MLP neurons of a small language model. Each row is named by its layer, matrix (down: output weights) and neuron, and shows model dimensions 144-335. Each number is 128 + 32 x the weight over its row's rms, rounded and kept within 0 to 255. Numbers have three digits each.
Before each neuron's rows, "raises" lists the tokens whose logits its output raises most directly, leaving later layers aside.

raises: " if", " they", " I", " about", " she"
L15.down81:202084174142166172134070130139078141141162086098167156094192162105135097118056111132142129124063132131152131135121235077135186078120142164152100150100154119128173119129121085107133085158108117152157107129137122095199163091127200101156179124119084127166134148097139152088084135094087195083101126108125075158104108167097134191107148152164079146125160052129073134131130170112109163125108124097147158165101143145143177187159117144118126168141139122144124149150090097163104095147100145166100180128145069125142145081154114129149121148109149210170100124176123145092116083153150132177

raises: " me", " my", " us", " I", " him"
L15.down296:148153121156105147130118188120097200095135116084186118159129129085107137090178057143117061181091124143105147105139200157083136098156165141138160095124129129110182167132155143136175121130146107080154121151196111075162106144147108114208123182141097154158137066101116081092092097138159110146089153140152183126083061111161108078163153152136101058153080115129116178148110156119137129105154070140124227143181110108138132199110152107170082120138139115119139116139146095119172121166105122123053107136113093077169135140113173153183215175097097103103081138158147159130080114099095099103

raises: "th", " ft", " January", ".9%", "–20"
L5.down314:132136129092203120169075185109192059166134158102135085047091106081151168209106132155173143145140108104096179093127109094130170197084147168151119102129178122109113146068131129146217142136154144200198102169088137190091137139143170123125213125117117136145129148146086105125147136118135137161119098016116144149107158092079130156129124185131129158186123099149115147095107110125222115140144148089103127140136118106168115096115093123151109147075127133079126144148109130151145127125125113135138200201137092146100158111176125087089165104095121146138155122057143163198143138151069073125

raises: " area", " heart", " region", "ities", "ook"
L15.down1187:100139098093125213104168114115113144169115215170108122106155140167101132158071129094121084133154094120069151122123101105163120123144199065146166135060069172077106164147099131109165130111138161112151153170189148050175145108122144150115110135115146117169101131058107116104109053073127158074115141139079152155135131105204136106136106154041129145074087144152115194145131152089199124167133128130148101157137117118133104144082152192146110133054110133180159154069135174174135129108142131104083079090121141095146156157086057151150108105177146175130117124144100096103161039093126055140

raises: "iflora", "ability", "inc", "augurated", "cus"
L15.down385:099105132143091105122097126138133187158102135079175105131152086114056137148111205149171126137082139092102148117130158149107076211089091114090172117087149101173167154097096132052113109108141161160110153093039092066168139150113146121114107097121106110138169156192109124109166183154171093133124080094052174132107081155125086123144101103122146148104111098139096100097115151171121142200136118141156160188153151111179086124077082174118099107082144110070099108140125129108158157101117119138106098110092125067083121128146081112150140125179138135164133093156161145157142148116086127126

raises: "NL", "B", "A", "L", "H"
L15.down1065:066078105042186125103127082102145099165164146083047138092149122114170134130106106087158127119222046125150130104085119124178040152183127175208094099181151109044136142160114145080145137123153159128141098098103096181108152071117107116110126089128123070064121215140139125111153092081144153148143172074098142158143141066140149110163170078103107123136102142086131147119088141099114135151171156125112099124097130145180122174121158110109113119125134150088118128110092078113187165106127144134094088150147107147086124103118150093113111126135105139159132175129117136157107136122050130120

raises: "th", "ge", "n", "ne", "in"
L15.down1430:153126188162080153092173147168123095150124115112161108161119177049144117136107108119145068147121149147115088114107135105147109095176108138062096160149100147164134117091150152134149113061149068185076070153110127164111147192085106148137097104158109154125120087129129132138166135134171138125123097200110072129116133121179068193099078144133136103178185241097073108163079101134148101150108134188092177123188143152126124088171116084147151108095162121109149122097114144151066150165132131163148106195119127063158153111133079148131152165114160181087122138130086114150098150141194071176

raises: "te", "ting", "tive", "tion", "l"
L15.down464:097142135148139134153081120152134172121144099129094136162100144147141145143107130078080166118139150168086080150063118190063112112079119131102153084102136127149109148081104120181100077144057119136163135103087122107149128108189150108104168144103138184149136168125113090150082116114197182141136099130090174170166118131177152108103114109104211087184222084162160172099156133139111081098180111167178154108116091148123127077172041190154107141078122131099110101110152108118130127166085157128115144144159145100150143151151174150116084104099101096146110132113155143144133113127126119079

raises: "m", "lon", "me", "os", "ri"
L15.down368:108176096095111175137155088143136113188099133088115124150172100076182150154180162140146122091169115145136086082132111122143199142115124164105081127112126133149128057101143152094118114112090145146142170158098089103102150127095148134081146076144069144078183156126135161186110102091124129114147094112146073133190148156082128165179132101127130146130116204111100153138157104118100094224133106148125133138058116111111110122109081131128129128155121064146136131108137171136140135095066134128188098151165125096161098107085122110181076108178122146084170085156110088097096139198122193116

raises: "ties", "lin", "tle", "ty", "lam"
L7.down96:129150149137074107154112122148155136105112165095092113135108158152144083155085099134107123140150096082168190160103141110089137108093143193136202083114098125132142155108067157082195124122190074197135079124150089097070158137132102123108037046144123154111143114167147093089130114141138168148150184149122102133152136167136102105107159100084119131160134112164094173105114150129127192134119073152127144120171117150105133154154165100169165119096046122162163168161159195112114132135146140092178121119110138137163161097104080117118174094209093129163083093074174152087150093120156074091

raises: ".44", ".82", ".67", ".47", ".41"
L15.down1113:151126103123124112133138159145172079114126167130093135174116088123128099140108126119170100126120115166212121097103182087125089144137134109195096147112123098145132147138142095139124095146087074178173159067126087134178131111173088147159142138129126167146179119162111174103128101138118158172120082120118181133119127121109093116144154105075074108098105138158122122133123150141215138147100065200109111133155145086151102145176145151187140100112107067137132123132153117145077142157079122105106166132140156126111143115099124099120145142108110134195072142115072163120188112145132156127

raises: "ces", " Sheet", "cy", "ance", "rd"
L15.down772:080080111083117116139145125064114114115148085190124095145115087150095068117066191201151134105095139090110134119169093130157098124110107159117139185119081094155148152184171137140115139123142088197143059122156120099155117111133210150104093113102108125173153114115107103161191106221105086143113103134116014126083100141101081143158166155166107100109135156164124096099167178113138141081077067148127164161183133069136139131145130137107124185141091184125166175158129114130152075076116084155111167140134123102168144173168079134178100100141135128147105142090128126175086140122144139123